Weights of a small transformer language model: a variant of Muon for these matrices, 613M tokens.
MLP neurons of a small language model. Each row is named by its layer, matrix (gate and up: input weights) and neuron, and shows model dimensions 362-457. Each number is 500 + 25 x the weight over its row's rms, rounded and kept within 0 to 999. Numbers have three digits each. A neuron's up and down rows have the sign that makes its largest values positive.
A block is one neuron, or neurons of one layer that tend to fire together. After each block is what it responds to, as a language model described it from the Wikipedia text at the highest values.

L2.gate75:514502482497504555541485514482506539517471512513523526513505475522481508467542497540496495489529519474498540518493503577499526512519478485516536486552471511548497526437479519497471536514487489510560501503541457510485504555493473494483473521515446504464512535464475529539486468506474498514
L2.up75:499538530549495491534491483486513521473543478485489485512481501531514478491451504476468506528500502487578475536472518494511498514523479496519501527483483495530504498478502522544465438513510497487496497527484491514488520497484488532533501490518536494497522519437433507500488481544488515487
L2.gate1137:499481500478515503510504519530471463483516497465519475529475495497503536540512457495494517487491542487482563507550490463501469497506503538498493478535498514506502525470516479502529498462480482492497474479525495462493456511507491557506529528497506465487513493487471536502469536486519490513
L2.up1137:486480482475485465454534476523552491501465487517492509517498513519505481424472523521491537524494471487499493481527473526486463482496492513550518453533477476534522509515541478501541482529528493493465491466498524506527441523531490489497476501520484526504502509544517590473483503479481466521
L2.gate1701:489488518482535512468509493492495534452477514512505526471508517511504447499524533541504518487508484507521484503513514519480477483460503522455513495525517511479496470487504477509547527508539475489458447474498522473542474541500519465513536499510472537472489500526494531513443552491512522479
L2.up1701:474487466504506525491473506491495520530464566503467497463441511551489481518532514482530479501527501544527476537542538513452509493478518529523527506510519512533484459457477495511468497484567486485464494500496440496514488507565490501460520494532473527513487509475513459522474504473501461544
L2.gate1783:506520486521498484489537451501447483524500507479498499505500532497513493556485492529554485492530480453474487517484480485433499465471482539521472485539496476517513546514522475470495461508562494495486474538519517480518491497506494496515454510428502509452448495511500484495482524476510491482
L2.up1783:525502471494474521521488481485496514520496520496540519491492508521502493498468510511513506538472468521523468537522486509516493469510451512458509473497494514523521538479526481506533471521528505503503516468501471467542473464506509535494496523513504496507505528522519544488453514529554487492
L2.gate1895:486518493489519438525509485476512510551480469486525468522517496522535468500501522479524501506476491487506547507481518486545486469543489495469468490562520515535502532488531495510507499506521482494456492451502488493518458480514495569526505511534521478493479485453464508500479566535530508445
L2.up1895:513466512452563490506505495443465513483515469552503512507511479470532518496544499503532490472506518526521534497512525498483553502514504481449522477519542535523453532512459539498463477534515498477467489508485483513520464449495483530473463522505512502530463524491500518475480460506522510491
L2.gate2014:504496487460494523522450516466482531458505479444478508519496478501478494542519537460501578533488464516505535506459508473475524483538488446479486512512481491500473495485482504501461512486505510493478538477483497475482501491487489479495438534510500470502545533480517448503523448496488535511
L2.up2014:537513531520503491549498527464478468500492553484452503484489521512524449479545506485481517547504487484480492484490490490520473487513570500525492512440510500490514501515464500503484508459515494463431533456504512455482517488539472512503513503472468507487534500497509490526482483488523486525
L2.gate2100:493499503474497568530510511517544514476504511497468536464548476535475503495483528449529506498491532440510503513500480525480496474476476488510509533496518562475510519479500514500511513466501493510502495512482511499466545512512491509527482432472479522546499529521516519527527496489480439513
L2.up2100:506474492490528498510462508477493492500479478507473518530493487469514525511487502509511508513501506491477507539520475494521531514498440516513537472490534510482521494459559523490523488485492526518498473482503497486495471499535480465528493504491485516552537492519504460542502476458487478534
L2.gate2254:547537484525555493494484490501502498521533496511545484488503457488490481489486528523527525477511493477471488470497525514502503436504504556523504502527493484502509508515508503483538492537538504499484482479497463549550485520523535545479489516494500475544515475526542508516470504458516523521
L2.up2254:470529484521531460518502478543527527519536518485523527519482483540514521532535503474495542481505469520524480530523520496493463476487507490495498500519512465481497529539449486468524462526489521503502476495508513469501495538532514504501491495516520504562489495543494533502519502501493508448
Word-piece after initial letter. Second subword piece right after a split-off first letter or short start, especially after V/v, as in v-ary, v-ast, V-al-entine, equ-al.

L3.gate733:525479495515497518514470544483508490523480509503455492508485499490522470499503476483536486512501490473544506503509478514498526500515482534503473494497538491478487476464486464470481484507469511505482481458534496498531546470491468495487480521494425471548485481482486500464464534481498491536
L3.up733:495504506511535522467540461544500479485495542485483461534488479497527475509521507483525474495494489486509502517446464519525497484484498499529507534486537509494504542505491533460541498496486503526483495538525510487487511528519544513461505491485481497520494498491499494515500460500477474474
L3.gate1735:519497523575528472478522559522486506493488482498477490461486450476493487490501522494484493511492478511495501508513505476524515513499501465529506525510499482529482501494517476538488541471511491511472497477504496559447516506500575485498478537552447466477504544445515507532467531532521503428
L3.up1735:500480511503503460506480496524493455505496473493526509541520460541496492502506493507483484451483513511519521494509495530497488515486435504532484481504467502462499509496480491498507535487503537481515521492529512526473519529529487497486504508523494520518510475521525524491496505473512512472
Mid-word fragments. Middle pieces of words split into several tokens, strongest on end after t (tendon, tendency, tend, tenderness), also case, est, ceed.

L3.gate1136:494454545513487495527468515494527446543538483496475508489476494529508514506501524493518489520529588534462494499517482467506455501510482497480525523511489510504452471521483507522538517520480502486498508527510478500492482527526494470507498517508521490485459514515510553489520515527515528475
L3.up1136:508459502527489498482463527462496512505475512461452495492553481546478477514481479492470514498519525484464480463491457481465489541541487508489549528511520498468501476495497493501514500543502493507499525513494554532480506504502509511552497483490518489515487525514460556457508543484509485510
L3.gate1680:518515550504472473475483512473450475461485523526484517471526457497521525517525500497570529487538492529538496505497503467438479506497504493528493528474526485505499460465466485474515478509526493502514525486512545462464547494523478479498525481482533456503472476472460510543527515519521544516
L3.up1680:527514511459500471480512498535493489491530508511492498474545540522524456510494493523471473489523506472532529488480485473521489464511511521510457470513513525482522492530541488568526552494484513453458524454478496529475539556496544522563499513505522493541505505479519456486511516508535540488
Locative/temporal preposition "at". Prepositions, mainly "at" and also "on", "from" or "to", opening time or place phrases, often sentence-initial: "At the time", "At first", "at Bootham Crescent".

L2.gate47:516470511463486467502512566428508520478488488472481498491496519506498480510446491545522498479477483516486527474468483546482478508480477461473509461482547544516536467508534470494444498450457497554502450514465516451503465508482519480517533501505518477489480512537522518555501491545482457505
L2.up47:511530498501527494528514521487504463454488503492527569461461470492510519535495501531549517484524516470547497458505506463481515521523528483500492505516460536491502479514492470486480481472504489518438485540498498490500497514508497545500506488492480446479501523517484492513513500561477507541
L2.gate180:540497539503492486461475549504476533519510500461504516516505548532469548462504477500505483470511525505489476481492533500529513509488536503516499519452474538496552443476447490481509524487491497485490492493487511511524518522471531467534503522474481485528500486512530528537515468475492497460
L2.up180:460478520516507543500528494474452537514524492476501465465521515456499480522569466472475492470502457544530485474469506480482477511522503478467475486482497527461540479499502521492496533481516494492492481500462563476512487511504459524536507500487483465506538509468503536502456488510509536536
L2.gate501:495446495546439486482523511501512515576533550526515462525509475515475489516524487552465497523481541421486475500490480532495514493514487507507526490499512468494517486493481492508504501493497518483479517470535504492459501521471503458508523545477552469511529494457538523488509513470515492426
L2.up501:471476498505491501503514499460468512510481550499521513431490516510484509497510535527500460496492509509495519495482528516477470515531476531490472502542511532485525502503505490529486554530479498502477468503497518481455523509488494499513468512486492542494533535506529517467487482459536512479
L2.gate786:545503514520502537473524501532471524481464485492508516468533472487455516437487481492496554509529461471514501481529538492503526529511462518507533486509481493455524514475487488462493496503514544505501511524519467506459467560489545530485502503492519516531539510486487523447492479531504521544
L2.up786:496504505538511507535489468464449474478460495488517491526507496492502502526512489490491515547509513513486507507465470517493511469507493507532494475521507498484519482528508497478486501456507481490495482535477513454505494492467502523479505517457519550541487498481484509466498532520488505459
L2.gate883:524492428547511482417552548466541533504494525541538514512490501498518521478481534473510493449495492460479537488455517513480498524556483521498490472540455497487490522487560518542495497510503509466475526470520504421532472528447512510513521473475524467475481453479490458488462486511491543499
L2.up883:482504501558504503517503487483498503488486492456551552540524486524506530490491489448493496478508511476532545476525508476463495514492512532511494486479494441492470537498506480485532533533481492476484526458491494515515518477494542509528458526528507487516523455509507528497557489482496482471
L2.gate1384:469503523590504496472487488564533506506481484536508482524497475509485513564500457486478525522506503459539492424526526492498467494495494519499470520532515492488501508483535466466493488482505476486528494492502567490499507512528503524504482503542443521519516514517534518486453463506492486487
L2.up1384:467493553496525505475477489481510496521499502487515482541476482460487482492479509459506474523504530506498517478467507468534517527468530508502491522504512520525499533487491511499487483465533514491493482516509518486487533540492517449479556509503520486490498500459497531502500477492495522474
L2.gate2310:522530496513522484549507507508536489490501461536541519542509475551478500504484549494550497462520461534452488477514425492490494497482520506446469489512467503528512500481513506539510498500504490492477479469489506508527525502490490498510537510495491505460547484473465495506500488524508531472
L2.up2310:537487506499523490461533467486521523461500503496492518517543455514456547491518498461537491515521464471504472490497492478483498485494550420529542432507494494491492439523485488476515479495505523519500534491474574498538523550539509554523522503493459462502508479500471504522487496486545486497
L2.gate2333:489487479434508498456481482524505490510545485481524478530476498501475489496488504483527509498506515506520509471529502476517467486523474497535488474531520487524507486525505472516534424499467479534493488518506492518544495523534509489531469505494513491487589516514501516519500516483473494510
L2.up2333:523485486489490473529523481549486493479494494492515533494472495496507477504536489511495463538478509528492492460506482477468534479525466461520507510549575471509480466494475543491478447454488481524496490513488525491520494529419497538541519493490488453522499509504546488516545488455533501503
Mid-word pieces after "t". Word-internal pieces that follow a one-letter opening fragment, mostly "t" or "T", as in t-act-ics, t-end-ons, T-alk-ing; also Am-end-ment, out-standing.

L5.gate236:505502487499528458482437493520550498473555510557514510473464495488538483538514483477533510516524506515475503528499471500509482480534450507493543523511479497535483508511439540517512492526547493496477466481503523512535483520507506517491520491517446510487474495560445447509450529501541490531
L5.up236:510515528492470486547468545523510436472495518499518469488476500486501521536499512486550474508516522474523496511524528492519482508484485540512512504495475528452500510496504495481532501509496515434509478463454498504465470485523479508515550500518518521478487517475431490428448524516490465494
L5.gate821:477532583515542494508491514492507490511504509528511523524491460496488527531484541474504455473470491536469488503524516507499544528464500517528529546493484494507521476466476522494489488518506491474482508504478474502543492478451516426498507480522522453469481497486489530506506511479531517523
L5.up821:441498518497494478478478487522509532524530507497481551510496453501508445477520546487481470524546514509522499522535540523518528510497485473479501515503517513458477544481487540475564434543485526493467499519474494510531499481481523482489469510526501509515499476473519490512482491553498505487
L5.gate934:529492491498515492497490520507521487509497519542508534522513524481490467494483495506504479510458514511477524490494497535561508478472489512486435511511495484463484508506503546474501526548485508533483492484538445538511530510483445529535501508472523491461504480538491492568504529514490484514
L5.up934:470514504490484511534497510509536512495519508525467492511513495492539510527519477469520460504484450507461537475491481467515529509498478535532505501455478463519505517486482533487546526539506529505485459523430489519509449506466533518463477450513545489497484510486463475494484473520515488495
L5.gate1426:506501505494554466479565495554458506475531516512484488503507531495466516529471500526503480503497482484518534473548473474527486511513510487550520498539516458466481494506437494479504503498479493459479499524479487516512455518480498534481510472520523464526482524524500484515521493493490503533
L5.up1426:486523533474576454524460514498508487509509497513495502537482482503543518519453461525510500512471428528478548467434470512475505535500484534527483523515453517529538518522460498470512506540500498475477506514473500536469500516493492522497501451499476495494478491490463486507495507516541496472
Preposition "in". The word "in" (also "In", and "in" starting words like inscribe, Intracoastal), mostly before dates, places, or "the" after a clause.

L3.gate637:522500538482504488488486481516496492459501548487458516464470500512492537504519479478480522508559527524502485492487519523503473536506512485464489505483571520482496482486505528484457515471515503526480508469482483512491461529474484456475487535513465509480522487523483522513469474537500484517
L3.up637:534514532499433532475494466485495475497476507473498498504502459518480548506569455476484484495524500502480517497523530493519474523506524571505512532439501497492511501521468506508473497489509503520465485514458487506504456505468518495508511491560502484498503442509521507529505470545489493484
L3.gate2346:565529508511416544479451486492482487494499494483475525504498483504484507491539458508484472506546492470487505488509501519506478509542460536498507498502521509524530491524482477494519464488486508500492510486477484484497490496458506467474490502511524497489526491505508459545499471525524503502
L3.up2346:516517513474454514479467478516487490499508529489475500506461503512491531530543489502485491506536490527462504476488521497481465533473500502490523502474558481509497502532500491479497496529478498536452524487485469499521502537468510469546498554496494496511520511501469495528473441501494485503
Section boundary markers. Closing == or === of Wikipedia section headings (Track listing, Early life, Charts), and line breaks ending a section's last paragraph.

L3.gate1573:510448457503551462497478538513492533531505541477497512494478528469510452529468464529511493470482483495499494486515503497499519492501491475481507522511528508465533515521472495467542517490518507514488515474492512496479502498502504491502510539496506462491489512435510506555529469527556509508
L3.up1573:474456494505512497448453516535523484484516475543503533524526500489506447518484532543512464527515474504515510454545515556505517536500486509493454511521473489530521502526476550530499508454520488497504465525495485558486488520504491509509496497494524479497479477485492503521519460515534519509
L3.gate1646:507511455498479517467526531477503498490477482482448509489502494464477456490478442462476516486527441525461492520536526516528443470518486476500446489527475490481502552532497490465525481508531509481503510480470499493442460525492501526519500502503505475490463505526552519510511502483479487493
L3.up1646:499471470448517503475470517514499491492469507469500550492501488481505439487482483494467456456523507545487498521489483485510500511453499522493499467474509518489520470498507567478489497496557504535466455475474540502486494471492544491492530463508514459470485531476533525501509527467494534478
Mid-word fragment pieces. Short subword pieces in the middle of longer words split into several tokens, often right after prefixes like re, reg or in, e.g. reg-en-eration, v-ul-nerable, incom-ple-te.

L2.gate432:519495501498466478482494479497511471520500513477514554506490530513531510510533501508490511488534493462542511525493504505535473479516490487486533544461523497516534454460504492513511542511485505544518498512544440498457455507482532476495512500513541475511475487521480514496481482484511482518
L2.up432:517477537498464440531487487469493487506494511474536565461520501505519520514518506517471512474526512500533480513511526515544509508548530508469518487528503514505497478507450498473482501474482489490474496477457523521478460466446498510506495498516487443521451500513458522533535447510490490479
L2.gate508:503461465484472456521439495503503513493521545493473510487518518546482488516528475452508515500541487512516494529500502496445483489507487468517530520509491484501489538466515509513525476481479523490477469480484502494493473509465482454526555514465491428518489490502547481487483508519510542492
L2.up508:543525494512462499530487519498509491497451505501465475500466484469493513479494486501493505486521473499472474490499505510539511505480490532489505542504527539511514559497517515494537468466494501495555478479492500500558473521506550498460499484483499490487465512482475491521480475519522502533
L2.gate549:496503506488487457486533464487503499516507458506481541472535536450534484492513507498490486554561493502486483495495515524521536487535486526495508484475552499501445477497478494494495483489526501524491474505490512506517514502527541509539478525501518454510499520525522507451510480484512475474
L2.up549:466419503492434501506458486483475498488510535436480499546522497506474509548481516494525517487518491509506467512483497531495476537501500484496531451507510498491507476496484473498476507503471505515491495517541499485498487466481519485482481502505515532542444511484482512477511517499482482499
L2.gate724:522490503495452464493448469483494517518477503483485494502494488527538527458525471534513526510533534467508504539499508490489488556520481535520464477518483512497519499482476509500546538492522498504496497475515508516493488498436474478503485492516518493526524488488449506550491466504494487494
L2.up724:514460496493459459483446499505533479529500482476526498470533519528491523486509502494480470529540515532498490484473523493493467499544499498523493484476469518531487514470494485480510509486506507536490498498501490543472467507460504499506522476510480465536510491510484486485458451574489484542
L2.gate826:521512470468466496491513449474528469502518522421474520520500553511541497561504442473530511495534523459471489480520518490496466505530489537529468475539489514445471521523512488487526461533524524477486521511494497517551474479462562466503497494494485503462507507528496530474539473484523508524
L2.up826:493463515491485498570475498520481471504503471498485472500500509473563470489513475530487498515551455494511541516515531488541494509486450496491510485534502520480465475482515489518471510523485492502492512513481489510482511524462501520517509481531516499540530500512443530503502499528516490529
L2.gate1926:479495548505490482515500493495487471460477550503435518466505510516512529496486489501500478520488472515499491479534501501521456483515480525480501501475542515472486481467533464500481498513501494527500490530520491478516505476484492506506498508524443473524538511525478471497464463523512500544
L2.up1926:516536490469511482520519488486487518516519556489517490513493474512515541504510486514514521508577503466495502504533506492469460485525538550516466529478498486475452501461506470530475530486508502527512501510527530521511500516495507509517524493462518477551480528506513508510467459484450492522
L2.gate2117:540480511470480493467460501514514503505517474484524464517526474500495506470508516501465469506508492544463497495477458495504505499528454529482494468489514467486525455482476485516510541513532525497474469490479501489517522482494534506507472487539452510502499496552475465506531476519527461533
L2.up2117:507507507444532528482451463473498506556498485476508443484505499505473530487523483475463508523513517501485432494461501471484497490512516500468511475539516550497510466519471491512518501519548479495520519534498512485485511502480546476506542522558456487504494525491476497512485474512491495540
L2.gate2304:522490502466386495480448458480520510468517505481476522506538502495522506525511464473456512496572519487513536499506531503510483475542479525516502483468543508524524514521467490530503480490485508488496499477487500509446478520470509477482494503539531465592456496523455518529501481525496516519
L2.up2304:515487497461413506477469467514508467495502522496499516512518542525518522510542516491464500494584503515522510487507511493491483480494470506532498471430514498498512504512486518514515475505503491521499506477474503485484478537448532477522489511511506479550482511505471516533472462542518501506
Section and paragraph breaks. Closing == of Wikipedia section headings (History, Early life, Career) and line breaks after a sentence-ending period or title line, where a new section or paragraph starts.